Weights of a small transformer language model.
Size: width 512, 8 heads of 64 (4 for keys and values).
Architecture: rotary positions, tied embeddings.
Training: a variant of Adam for these matrices, 901M tokens, 3436 steps.
MLP neurons of a small language model. Each row is named by its layer, matrix (down: output weights) and neuron, and shows model dimensions 32-159. Each number is 128 + 24 x the weight over its row's rms, rounded and kept within 0 to 255. Numbers have three digits each. A neuron's up and down rows have the sign that makes its largest values positive.
A block is one neuron, or neurons of one layer that tend to fire together. After each block is what it responds to, as a language model described it from the Wikipedia text at the highest values.

L3.down88:097132131098064119134090156138112121092124142118102150119137155122150136120138093129112141120136143142145154136125075108156115144163124150147069168179104133108118128098166130123137134152127132116067134190117092141140132112099153104086081110119122120118150137132127122091089134085120166093125119099146115108119143122173092077159124136150118124094154103149093128168128140110134120100142
L3.down199:095133138156119103106146130117108142128098124108121176121130124122123100101169111110184103109143155102105081089147099095094156128111138128093171163140145135121162112141135129158161122088144168148178137123133127099130198086109116073122117107142159106129092124161124134164130138123134130106117141165112115170104106104102145130146115150136109145078144143157140102148162173130155143146148
L3.down951:097126080102143136115104150109141130107142142120129123112134124123127102149125121114145144151130134132177140111149154137134105134140115095140117164102071121134140130123122181123097214129118146161105133096123112138159104112154156121093107141115108129130181120181136120119127140153081070142088110117113087111128138167141125147121132104115111113118114112129141093136160145093165124099098
L3.down1138:135165118138099114139145120099144144148140125134124141138126092107106141132104154148102179119116088135120112106167147130146128125117153129079105140135100119111114105134093142122073163147130108132121128110174164128161131148124120119104121064140162133130147092108126160113101119131148131140106106106128118096122126131118105115098105185104147088118107166192176140140138154134114126140125
Responds to: Middle or final subword fragments that finish a word split into pieces, such as barrie-r, outdo-or, monoc-y-te, noble-man. A second large group is the dash tokens inside markdown table separator rows like |---|---|.

L2.down314:127172103119116145111145046137134126124138111136130126108079123115107125135098148118148147102104126101134111107100156113144116112133169111073119120134142148116101147148154148138135163108129157118159108126103109133115167181115091132160138141121150129117101159103168137107180149164134125137100149160118127149153099153182112139116170146114109139126147135127103160128113116167151148106121
L2.down360:120106114093138171139114148121111080084115139135104085147100113158127152150129135100106147143083105098136116151107149176131110163168165133148156132107171108118122121144105094104133131116118099123079158123129152159132082119113141134140143123121130122169100150098157140145111127101123080119128133096158144114204153149162088145120095109122113148096156123152151176132158079116087127127138
L2.down395:119139099118151142096134122117145151106132092100130112160101141129078090143137141092156134099124122110134191122142124119108121171087146170113101110102119141138135121138147120171126109146125128109054153121131130179134155127088113134174128129190174154109108125129127182126125110112183129136100140147177134122136120119137102143100131109135162113145183177112171135114127144144142081143149
L2.down626:110118105064131116115140164099124142135182135130149139133131106122145141140135111162133126167128146129122157131124133131112151144144094106110067155126148125075155076088126126139157127105166124129174156150110129091147112097112172080151151169132134116147129162131092116122163155124096162102126103099161141100120090142107125098120092157143136161093060159122136156109113113127125128158101
L2.down721:113083152145137126100138133158162110157122095144106126140172103134163126085099126114145164104144118155138108157139141106113124129136153103127130103081134121124119162124155130107110107122146172201148101133139143111130086131167150149096109107097130126126118161167096168114151134141124118131124111115125137137144133104154109115104149103126142146087085139192129119130158143082144125126166
L2.down792:133126140131116103082153117091135128120105134159121102094111156153120126151136150159141121143153099157096142110092130142120136139119149106142108119185104117110120121100106082148131135119149150103133153129123161139131105134129105128145132097135119135088110118154133129105128149106100100123127124133154149099156101103119093156125097134134176167127164117108130129111159094093141136160093
L2.down837:104125082145164128142123127133156182143106125141120162162171129118120151124159095148110167129092146135108125148097157109162152119114174106093130119093095158118127083117107091123150074139128106094077136157135120105123094110158147133129131125148157121126141119145117136121139151143116076087082143154189137087145129153148125140117141144117158119106149088181121158095117147104148070130092
L2.down1124:136129156122126104100135116143136108159104116133123121165112142115118099125128094088126120105094163124118135144149156109077085124130126164127109129141144118162128102182114130135140131077124095157116159079090126125151150137140152134130153124101137133085120096112116182110145180147145153117136092112119116104142125137128125115118154108147119129118150152105163092125129130144085129111131
Responds to: Temporal prepositions and conjunctions that link to a later or earlier event, above all before after a clause (before signing, before joining), plus after, until, during; weaker on stray pieces like 500.

L2.down26:140114108138122117092129138143139167147072111131153137133129134110113129125166173118162132084099106112092140135153138129130157135158129092110152182119128154106126121126086127133140178138090102127131133104155154113161132127137103122098145134147107088116108091118163191137095114130125117133123124152107124106145122157184129128154108116145153128153153141117103115118092117132159105087125
L2.down454:108109123145116098116153152159110156091135132135132108181165188138114122117116118131182153130101120137163147104115157109118102125115154136116123165123131102108120139162147150156149144159157145143189102124167106147118138124137133173128126115132142163149132120134136120128136138101122200130138107132108127146097081127105141131123116107172090135134137105131123087105129098140132129110111
L2.down465:149142110119152080171133144105188141167171147131148113174139099108165109109138119100134150096116111162128135109125136111118114103128135144107152164126119133143161142127144140149137143099157145136121120122141117151155155121159144132150144133123125126140148112136108147154123129126126148098112142107096117102102100094153098143105108158113114155135132127131113108115122110104137135128117
L2.down860:110113115087096138141144103101139145159094129103135136102130136113116114099101141156160134118137124126119105141052161095155154168134092109115096142072126140140135116142126124116118123180164108117173145132129165129183128146102188149136133107170080131168131120166139107132158141148153113117106119135174120126182071151137156076114128123108124102110130101094104113158121106144130130139130
L2.down1062:118132119132134172071102141160130137117137108134126110172115079101157085128166168110102135095125168124113160123144139136114135173146129133125158126164112152135111102161148073137171110154115138157138172131139129142135114149116163169159135153171109139126168143117151139136155102134141093146133141093114099122149081166139084114118152136127163098163147135117111133110114129138096139101122
L2.down1096:120101126103088127159126109159126129162140100156142082115110127143116109127125127139161118143100138160121099080145144095117138117170124171134131169133144151103121156124119119128176115113135186116139152165082130126151164151085113131104137112147178115162138104135138124120130162098135089102161144135169151154157109135124163146065125165143124112118122126116150115136146141086138113141127
L2.down1114:153120118122109129117110085127089118122132096180159093141071132127107082119150138129115110108148154107090102125112122165108161168128136171128146168117141149124134109152109152127105130106164160141099125147095136139145134141165137124091125137152097109158159127147077123116110147123119128130108136127157120152173161136148166163105109082133109100124113161070143090136115133159172077158151
L2.down1260:165112133135124131097090134158114105134129165120147159109172131145092124153145134098167111150145128112154104125134094140115123158095119145123086162142124189139144123139138128104132122063128129157166152127153175144147108093133157166109107114142160160114134197081117126089145091133141127104131106129138119134100129156135134135120161157129107126171132103090106146164110075132123132118171
Responds to: Fires on "but" after a comma introducing a contrast (e.g. "physico-chemical, but not"), also "however", "rather"; plus "=" opening section headings, decimal points in tables.

L12.down834:107112140123091154106105098147136156167144136128134141123110142143128138099076109111107091135114164112109149132127152103187097102125118139093126165108132163137175161149129112143101131099103113125132138155126133152159145101165121117162128109122143114106126120169161133107151158142140147123147108109134176091107137160137151137124151130129117103139175084169075123104170132132164151147106
L12.down1341:152124115122104152155176114147136119160127084141161139142142126113121121120139114147135120105117159115136123137132126118098124090126054129108125109174172092093123068166104130131164156138147122124127146124099109130138124106128150119161134142103092133132169074116170141153102126112167166155115128143164128126144121072121114146146133112164114162089132112117139148109107115120135151148138
Responds to: Adverbs and degree words placed right before an adjective or participle, such as most, previously, newly, highly, oddly, also auxiliaries like is, was, has.

L12.down365:082133118123148113112155104145148085155119129143091163134125162112139141165113094125100160149162133083112122080097147124142161109088146149186104153109145110113131098139132123119118147124142129109141132116123136121147112114105119138136109124091164133136163159151120117114110184099127138140176109148109132128134136147141119160147111131137119144133129109122172162112099133144140126147105
L12.down648:131071133129137143173143145160121115164115164166129170120140130145150096086135168131121148138151135094106150131164122120133087133119142104123115141132140120127131115140092112147116135109113123150131141112103140160119129092144109154122090131124094116171110122163156149077133138156102106112124117123102128117092114115176119167135136136115119099146068092137120150129135112123105173101114
Responds to: Subject pronouns starting a new clause after a period, comma or "but", usually "It"/"it", also "they" or "which", right before a verb like was/is, e.g. "but it was used", "It is still".

L12.down382:145143133118159116098131107104124118106154154135105149116162121144159094141132122161118091139087131097130131128123110123117154120131102125128183096139125101122150117144161148137149145158102121145114132160201181143164136103096145130157170113123092127126121147076116121133159108099089141102133130124106137131097091093116127138134139086168111105126109151144159118135170144114149155118121
L12.down445:114084123141106151130098125144132131121112115085173139148111165172136132153162124124113161119105124128080074125161143156148134113155120126171155062134169186129166112145135096129135123118129131158122111125147116131150137208106098115122121112154103093116132163136155142131126099124165131137144108123123140143131130116132128111174093129140171135114154128117158127118113141141147157114116
Responds to: Word-internal pieces inside personal names in sports tables and lists (Caterina, Marina, Sándor), plus word-initial stems like comp, prop, disp.

L3.down559:116113167160124125152117122138112117147131145147153169181161141097166113142159149148117130126139132110098150132121160096143118157143128123118127128131186111112101090125147153129114100140112112102161128124116137129101133131114156111082151135149110178104139137106150143135158090119120126134151096116122152162159095098141160133140080134144109111177129168105104088140125149160125156183111
L3.down614:153117137138093138135144113113157156147185121132176096111140147132134140144120123156169130142175122101116105167119149137102126140127148142078085129089180085119114109171125099137149107141152154136155130137104123146147116131124136143143115150081176137103121107162102105188145144147117099101144171078118151138080163116121149098150171186166121118095172128154134126131110126106130122135104
L3.down677:098127147128164113107150114120087111163114162193115122146125088098103122130133154124121126111153127143163169101136105172159166124103147117086129132111114154093142137139113131151140167139119115118155137164125136142055114113149088145105158138129109117140129137120118108102118112118076172169111117100140136127125101096103110106119097090127130137153167100118123117101129118160108132149129
L3.down1287:134097158138146122146142087123133144140125097171101133140129076120147104175142114138094144067174129144163119110147114124112118156098129118118119072108111180081144147086106110113127105142177118143115119107163154148140129104130108121136088114102112147150135134081120129152131113146113153158141125108112166111141096128125154123125109138106151148125110107165130145105136127150156101134133
Responds to: Word pieces and function words whose continuation is predictable, chiefly "act" after "ex" (exact, exactly, exacted) and "well" in "as well as"; also origin, rel, high, to.

L3.down1108:089110112151159153100139130218127121100090130163145110106130090131104151115123164124137144131122124103126118125071093134142115070109181128135120101112098132121129135103108158109100079159142173139132099170105116124078157128102105139158158162159095125153097106166155122150148145130134141121175136092114120133123134162121146106089160141152140127126123153148093104127124146153117111100095
L3.down1164:148144160131172128114144155119135173158168141124157139097130096171117134151109107125134136092160143158160150139142131077111155114102100122104116082133157119108126157116124108125093155118088094116125105128124145113120098120114067148115144161117142143125124163123130133127152118076089126132137139111108158118097110136107124190124114124153120211127127144131108125110161142189082128121129
L3.down1260:110149114082178136155151132139158129129127136118113143146119096093098154145131147111140106085092140128171148143158120101108093122171106098102189126126135134140110104105121119128126135140155110090126158122097108146138117139085120076086147164155137123138137136123146106154094183106171123112169155099136135150150127131124118160150129150099079115120171110136140089141141123109163101134110
L3.down1331:153130133130121103177127119104129066093148103124114137093131134146158097122117102106118122124164167158107105123132086120123105124165136175104139133154104151129132138109125166123127116146151107130112164149122172158160107109141166129150136131140138127168092127135120164117124151159143149116138113097147145132137115118133112122109147168148135101074147118144128084154155122127135136153121
Responds to: Mostly sentence-initial subject pronouns after a period (He, She, They), plus adverbs like previously or already after the, and mid-word pieces such as the final e of Grande.

L2.down162:157148138142145090112107116152160144113100159106101157078099153123105132144108139095106079127027122120151128147134137139122138151145100137104143121144101163139143127110045138142174165108150146149076117119192128111115170127134166124137150152154125147127162133133119162146134151099163106122104123094131113092133135136093144128093079142115145122137127126137168137096123135159085126106144
L2.down190:171144117108162107116127117146122128155134140098115185088182107093122118134110142113090128119137124167161092169158094107140112154100132130118199145132102145078122073174078090113125136085112108130140153157105111102137139127138155095136095179124142087107084122082145175165125155121124139110168114115118144112104113133106099128151094140091112131112158123123138119139138129133129124130142
L2.down220:131145133134099138132105108062145115154109113130112117100106132156158139160131102134105128135092119086113121127107112160101142115102122099171124102140131166112099099121133142099152143116121114061129138178144085077119079118166175169156152165134121090177133164141129088143127099173165133140171111111133119152120119126132126136149130175127128097171137128168140103127120114136106139107112
L2.down228:109109128128155110098125152141093158118122142136092121119168134107138092138120106109142161100116076083166120135097094091128140168137126123158124113099154134122152154159141116159145148135179123119168140145101119162079164119134118106123137092117125111114114110133129154116148081121125112136120103118161112105147064141119075099126153159139126159171107152133132189112158099155157137113107
L2.down390:131090134104132112132137132153100123106115143114121125152135138137135150150157103087137076146110114115150103126133110122110131123145130161139096164116138110069127136124129130149134141106133151113150138115135072124114112153090125177142101123129122124105159144148117097158091141142105142106058142143107151106108154162140111123152116160188161122137107130103159116096133129097155073139115
L2.down831:096141093115156119128144167147112152159140154121158135113089161142123125165151102140138087145147135137172152107139072145123141093129150098136129099119130139105125103099145176130118091171077159152135137147106134133168135128135127139123179121156115120108144089114145086156105137143133104136184108118149166142130091150168131125154137166108132156157128163124163126170119103082119124124098
L2.down898:144123149145167131106082132129152136112162131138077156114130121094159134096119134152112074096118116150165111148128080130150108145114130106150116115112137126138116120183150095126094166145121115163134118091164162096145159134145119169137162120110078131126140155122164143104126141130118128101126141127143145137167098135152101131137165106085102127161107162184130128124136140160136138125116
L2.down1013:073099127148142113135171146115146168142133134130142153111124106083145113134114141163095107093151103114135132167138068113121115170138135158160162128080126115122134144096133146126176116141161103123155122181127136128129099173130139132143120107165122131116152117133166116128090149107121126116133090135093143126163125126155127118137109145117142117111141077111132152158120119166152181127111
Responds to: Word-opening fragments that start a longer word still being built, mainly int- and similar (int, comp, cont, out, Const, Dev), as in int-elligence, cont-roversial, out-skirts.

L12.down266:110159160084107112129155107083124107127160125110134136096102176110144149151076137135159102178096157147079130117104143130102132146098109147122113147105135099136131136105155127111124109102155128156141105117091142121141099112104161168096104134114151159135135094102136121119138097106113091096131145150172078146112097154166108118132093103104111107127120090122118173160109086099084166132149
L12.down573:113099132137109102087110112127062152126167106158107118115083149149083121128150095137125095172133143164082099085121141115097063140084119123135182167139125143089133119113103094191150118139120100121132101158153142151120119141160143101110128176168080130107132119102140131144166159134132123117117101127163160125095099175109146119103146175173108087102131125150161161127142131126130110119108
Responds to: Mainly reporting verbs introducing a clause, often in "it was announced", such as announced, stated, said; also time words like since, until, before.

L12.down368:150165135166140145130117093125140124147145130127131102123182123105122077153099126113122144151115114167132140136114152099129141073135100135118164169136153145134142136120120134118115142150119145123103129123153157160197099162130118140108124131150154126140154125120175156138136117140140137104147155138130131134115081122129107094129152091130129132101114139123137173122153098141131122128098
L12.down1052:167156125169121114120182101118151146141125151093118106145121185165160134077138121098123102144113136129101154162095162161110138138090134055131156095139134162148101136137101116109077129126095132118117096162151154172105144119127116112086149124158166126061101133136134103143120126144136134142135097149128142124094130120102105133164152105194145127141150107126093115143110107154123152144156
Responds to: Opening or middle pieces of words split into several tokens, strongest for "en" in enrollment, enhance, enzymes; also "out"(stretched), "Sur"(vey), "est"(er).

L3.down272:148205109125107122115137141135138133141153148141131081114125151125129139124155112143116143151137147114148095102102118132080125112130119110179087177099148154157107116114136133142119151112128117127140135103130101122047144066130115141119169131111134148097127102088145145126119124113117109135144164126119111172105098126145128125113118104177119128147100114136130132166186105118136111146119
L3.down471:090099077092124107125143181131114132124177150141132152108134108140104126130160127102123140119144152157118081118111110098097117128161195124129112148157163098165122147109122138099149144115140121124102124145131116134114147086145122119154089113144076107128154119131144110142162126102125129125130110218082144143098072132089099119131121087146080121119111112090154128127138164143152136128100
L3.down1116:137088160097111115104105125106145116174140090146108147199103118127095103094076074162120121103108130133101155133148140131143093180106147141156106111118153124107151138160140135139147186162121119066134169151110144134087097115156168108129091123131140149112142154109134155120113133181099115109094091167127122109113117153128129133142169113121107116120116170133110164117170119119116103123132
L3.down1307:121098127119162157099127123157126141154089125123168145096079138097106148108136156112111158130137104117128129130103127149115135148154129106106128065087133116124132143127117160146146125158127160161149123109125118133101167122142118120150195185132103110130158118121120126162173115136142155109132167133117155095151142139110127126119128081141113145070109141167123102159122120120156135036121
Responds to: Hyphens right after spelled-out numbers in compound modifiers like four-lane, eight-minute, three-bedroom; weaker on score or page-range dashes and prepositions.

L2.down484:113104139165128129140126155157116131117129110129109097147148164124128134111110162145104116138117113125166102096110144101119136139129121166149114078119085102065044112111118159130153161182147150136061122093126111150132139184157138096129101112122137093151108147126116158130121132111167135120139142118090115141131109162117181090112147131113157144140138142144138141152129136080132142161160
L2.down625:119108131112114140129126171101166139127118159141128123139115121171125118106090154120102159164146101136113149160161159126128112156171103149155138085146180100145121141115105147172118173128152120113169095134118163084088137140160124122141103112113128102125089154110149096136138094112153147128156109101127157130108116124157118160140129113129128116156121103152163127107131129157135134138108
L2.down699:144128145091138120074124122089129119184117155159121123094177088119153142154118166089127117124099156125118116150125097133104088126141150110172113085115154123156145091150127115145094100128115116116095120150129118081149151127112134129125115133109099140106131099140141114117150122150110113111091160087106158101160150083138122142123156171125107137131150056135121076134131144118175107131128
L2.down708:120135155131111155138146130106084062139110148105114113122156134121134186128099153129100125112068154111132119127152139072149073112159148134108091119102103130147111077165102143132114135091098140121151091173111122156195132127118136120137182153105105144114133112105101163122131123148152142144123139173145113145154148109148090100105147140130111119115094153125172133125121141122104152109122
L2.down736:136143145138105162170158131103099135129119141081115115152090153068140106125095136065131104122176141109110136156149158138106136115126095140150140091100131121165140114124129149117138108121141137157129099089105122121099119150088086097119164114147100117144140089117121145117120143125077192121107137115112150190193110133101167106123134150084128162116124101127141143141112083127131100138071
L2.down913:110091124133095087148139151130120126110070103147145145139107101112102138116124174142100142122130111179149099131172109105140151136125145122196128113156109148146103158114131130109171121141104120150079116115111112123146111097117167130162172173132081119112126148115108144141122147098083148125128126201150144109130143170129123134148165155159129092132116109089101121193127108136148116131127
L2.down967:123130139185142123093144137134154122145163133119163144128117107123109131118124129120162095163126129081106098141121107123125129115144104142118144096127107135152148117145132112175096121170126134132134094124093122103105174122129119088162134139128095112115100126152114136121084177152110144153165142149156089066131159118142161101121119130078106089153105127116188138133150147174144156142079
L2.down1308:177135146151128168104153124147144125138116153122110135112170112114101145157137132114143130097160146133113099130113157086139110080109112144100144074151128097121130099153111125135099124118181168136172123129149136120141151125111142110060152075122168078110104088123129131127114101125151172122096127141160103118145121158124119102146143154154128133163102182132158135135145182086133130110141
Responds to: Subject pronouns like he, it, she, they starting a clause, often after a period, new paragraph or date, in biographies.

L3.down127:154161133130121117114128100123156103081170148135134098112156157180142124131108124140132112116153138131103144115177167114138121143094136164161146148169137148129109137090154128146107118145099120116157114143104072110100110093094120106071128091096132123127133153125182127088079081118123121092138129127169115142107186124106104132145160127144119130125117118160114097135151106093094159088150
L3.down695:149114117131130151142146128123135125120121118141112072132146136198164141098148148097145130100124113150142140155125115116112113122127110138115101123162106107120130107151135111138163131159086113143167116118127121124093084164115151094137125109121136137113115174154154104120136031163114116118129104153130120135159205176128090102138136059145141098138118087135139119145120157140142135121193
L3.down1030:113142065172151142149142124145171095125140097118118173117116146166126141097127152108150133120117100115120083098137113153149146122128115116114103089120065145114127061121092122123114152091144150076138140112094122127101124142075115133116100153172146155118153136130145130139108090120141166126149122141125062157136154122139119143153105095138109163099169138126100117133122087162107163142134
L3.down1275:114138118141089118119131130118127132135173124143115150132101140158115130120104129138104170157095142103172116126097162080129134146125122113125069140124119124108154115084096139097114144102138118081101140121104131058130149146107099136139137151104157129083146113157147093097128076151123120147145071143105097135158147117157142117128123117165101139134128068149098144139127158124157137137160
Responds to: Mostly the first = sign of a Wikipedia section heading after a blank line (==History==, ==Early life==); more weakly, the possessive its/their.

L3.down421:147128163158119158095165077148080151133122138133100139147183125151144155106146106105123090117152116117107143147151121111129096122142088103129188096141107146145147113142106106124149159075132173089129156136100120128140112123126120116104148131112128061129138149114094121126112169134113116163108102105122132191129134160158118092144151161166145157116154152147097078106112150127124156099145
L3.down568:147152111129142134127117145212066134114141124190152183117112121123099093142141135091173120141167113162126127108099169146084077179149128119127131131155104122119127156112085104105190097154117110133139142124163107099144153156150143128101121128105116134127153126137117120135128132123123140165133116150122126138125126145126175170146161100133120154156139163136120149145121134094102152152089
L3.down945:144116137099099115091115104086131146150125128116104131114107136138150166156114132180136120153132141118096061139173120081144166118148123108104122091118139103116119128128119148123144119158129116100117104178101108124123188170147142136128136136146138128155130147139131103154132157132116138122128150140121166117136155139138169118141105156127089122156096141143115115094171113078136170137121
L3.down1005:108127136153164143156109112137142131134144108100165102124108112134107081151126099106172149112115127144137115130093163137137146148125137148131127123114107125116132159117130145170130131127100152132159110096150132093127148123112147101108114117157130144121139126174123129148103131133114099167143144155187119081084129159122155120140138106133150134118116104105139127106130126123144162105101
Responds to: Completes adverbs, mostly the "-ly" piece split from an adjective stem (active-ly, great-ly, predominant-ly), plus whole degree adverbs like largely, mostly, instead.

L2.down101:126139139093147117089143128137130096118096133159117170115147130102137152137135122117115157119116159147130129118098092137134155129130090124187154167135137120114155142151095100145110191126133100134082104128143115124115119121100112132117143125123129137132140100160156121120115138088118126109108114126073128102099112143163116127137119145145140138158132113103130119147138123105119120130078
L2.down274:122101139095137116159108111125129122140144116126131132127129144149106163168120138104066157145122096129133145095109125130133132113135138140131156169161118137112150148133110149138072152144158079146105107118113104105135152102111155089147097169116155165135155136112156107112146103122077148089157140130133109100087128138091174146106133143142159150144123134162094164144142145142077110110105
L2.down287:156141185120131163108130111110153163132125134181113106110154141124133148156124132112114129133107080131133132108148095163121156136142185139134102059128131140084149102145103144131114135104109129134106120127131121129152131133146123163131131125178151072120135150128084160130086121108159164152122148107130122126117151142160119149102148157132088114125089098099152107132134126133155133107142
L2.down366:112131105146149157086112113135131146145153145128162141151142076106129136100142141138130113136118130121131097120109104156142143124118099152093137097103143167160155139139135144102126120163122081147101092098196096136158156126109141106135150103127109124117074108124107109087160168134085105126169105157083138145135093131132091122108099170113110173098133114121093141082102104125138132146128
L2.down444:117083162126102116129058161135170133113143108151127104120161144147167114119118106080119117160160146100109110146083099147092128097117183122119150169096077113143074143149117126121132128099129121130154158129139111098099102081139155139158154145141171181102125126133137108138135155144108139117148128119116106086132126173135112108110123115146145122114120106106100113151149071094119111114133
L2.down758:145129140132131090119138146115118122178155107169141179126124124161114145143110134096147167158133125172160098116123158103126143140155140153115139157099138100068125120102110129120108136116137109145130152116098132127115093160088136091079118135144121152090125129090139171150147191154115124115133114132110111150113135150122160140133135146126166111109157110103134137152137127130093096103103
L2.down835:144120123180120151131138154165180163132133111126098173131168120124131095159119123119097169102105117127160090129100077145122096117135148111149156144106158125120118144145137156082153121151152129150101112124185069182127181136104142137123144116121131136135100159117131162114110096143121176136124108134142134147100119104139182163134144197128123141141077099153099146127118119081159130091109
L2.down986:128098154119121100090133120097126113166129099133164140098108130109118093125140184178136135124122155116088092111118139177157117158132139153154144134110124158137145087109157120114128063145087126112124157116134106155072095124115128102123122130150109107112126089129155140132133123128148077133116134157100109109130096122130104131130150160099165146124114129110139145117147139103070128138130
Responds to: Mostly the word "some" (and Some-, somewhat, sometime) plus few, many, more; also However, During, "as well", scattered name pieces.

L2.down559:138151116128116082142121080094166152118113150133105152149151125157118148079081135134123112107151126101098103155090103095123127096147175154127101134145138140140150107115150115098159123114125119104078120090148113109120111101142107117173125114131189094104115125135132146134096123138109109162100138156121141090091161108128145141128152131050102139138113125112127109137124088098175130171121
L2.down591:123150119131095105129122148094126130097102131143108081122136101164131129135091141126114178151095138151137139131108111101154137126137110147122081110144130126106040148084152127147146109120133110170185107110126102053152105156109181120141112130160124125098107158140150139076123115097132148119111121105139121091130150088135127148155121154096164152113116135149140138127137144168101166136113
L2.down733:129088184155157158098145121136113113098122152127130146168086121111134110132167149120150074127128116098151065108167129135095133146130095160134137138110152137176151120144096096158136108156138098130192136135130118141078125134154123140106122114102134105128133144133102113193094182116143152152148140119145130119155118158157152117128156096153132139135180089134128155146112154125166141099102
L2.down829:142062152111118137138103082166098102143132138106153124066148099174118122130132147089163111129129158155120120160103113140138125142124097140120107100135111139131112136122108111104078127183108132174072143122194115110097157164124137144117117113153120151097111134152183129150129109120120110128116118160192088163135091109133132121142101132128115113151116132154153095125178168151123119074137
L2.down868:110087100121136140149121143114118085101093146125137122159140083133136134088140111118168130103139134124108150121117131096119118138131149132166157158113125133122104142106083092128142110128145135117113134183101097127115113103101107147094066111139163131132138121116106152125073101144117156092139119135170156170104125074125180116125103145114110114074128141120103099139159078180127093165112
L2.down1101:098090099167172104132097134123102120117127145099087153130165135129165080115124095101157103127138157140103193111159109104136096152111125118159090108125171120093107140119119154104096124126145128119157090105114137149137103087137142147126105130149113130123130153121142130138125147104135136123102072167141112118128113109146097105142127137107178133121122129131105119102147122099086128135124
L2.down1338:156106168139167129121126139128135125109148167089105139166126136120108135100119120125141049141118116101087150118169183133144119151129106116147135104164160121164150142153141118102124146136135095104108124105151150177109110088113048122116124168095121190129084116072180148143113146122150092153126123183161131090168115140145174158170132192126137108150147115106124139152160150122140125158148
L2.down1342:138088103150136104075132121130137103128129131098157110140125146166127102186155067120137153120114161115102135102141122111162136133133112173113119101161148121125138154128089085111120108100169117149069174113172137153129153127110135112124138123165123136180122149110149139142130109124107135113113113156140125120135087105092094099134148117175132116140124175108093124162136104075124109136157
Responds to: Mainly -ly adverbs right after a verb, such as heavily, directly, primarily, plus -ed verb endings and word-final fragments (crowned, delivered).

L2.down121:130099134163128125065126092147151147154113147142119150092167069088126158167128150123159100120121145146147118123067127148154133100138111113087134107104115127104125158112113106096074140136150139104088183082131141105082137164189149102137137120055156101127191173151131145109132150110088121119126128075116146101126126096136140159083100129169123106132114106139117174118138115114120147127123
L2.down167:116083127127163132112115140131126064136149105114120160130134123106137106150155137127134118150118118095137075103156159122145188098119154070103144107132134154096121129186109123135116094165133151161097105088128126114167114123143125143106140114143144112100129171142131165115130143075111182161148163129121197111105175095075107125129130129116144132152118118163106125135120156185132105120118
L2.down603:152149091123114107112156124146151143147144103122117097168078152156113117148095133144082072120132146135149129083127141159112159114089081099148136077116143099135108135136150089120065082127142146091140124172098142087057129122094121154056094160114159150084120157132101156138118135159148111150170124148147095138124142151132122105133095156164092099127155120112113150113147166110178118096144
L2.down779:117114129131127123123116107158080157085111093087136141095107136170107112110138126143132119090136106090105157106163132146107142118120124150100116141144162131144133135168150140135163112144159137154104128106112116097144124123149109149121145173113176107117156148174114151123150115124149151122115146123109108089161111140121125127121123163125135128161145126156071124174141100078169145113083
L2.down963:092053117096156146149126115110188194119190143087137117113077126142129161083133122141090075123127114159149159133150141191145116137123102118115152108117116115108143098117105120108147117077117142130146163135156139103154128103091166133164123124088137121139166146105146111086099116126142101127108161108134132111156128129118115139118089154101135134153125116142172133133127088105131128121151
L2.down1059:131119123149140098116095106122106101163177137120137144118170159155135158159133137116113116136135150143084101124156118118145145157121100118101172082150153113101137139117084139175092141133078093121121156126112133114092148132107136139148112089126100114126151097149181152125136153096163113160148117147133106093094088140130153102164142172104111119154120130144155084107136154162157143168107
L2.down1326:092128067143164104141115163108144124159088125111107142169134131092080140128145119149122178105129111140153117091133105092141159209152178140125168115150089147097083158171117119146129124145114118170100149157112146170099118128140149101117129060147131100151142165102147133157149112134101127146147123150117146084105111131145151098131095129090137126160105137114110120147137114165083116140104
L2.down1333:134138116109132107115136107138120163129137173104112122064119129113147127125130112131119138105138126144192128132127105127133162145155164108123129115158147151120108189125112171155130114122061142191104150154101141153103140122118107122128148094137142104126190101100136103128139094119081112157161137100136157108126131147118162109146108103167109126175138141135153109135119126142153119148107
Responds to: Mostly the first or middle piece of a longer word still being spelled out, such as man in Cenomanian/submandibular, compl, cons, en, mis, plus occasional whole words like contract or Court.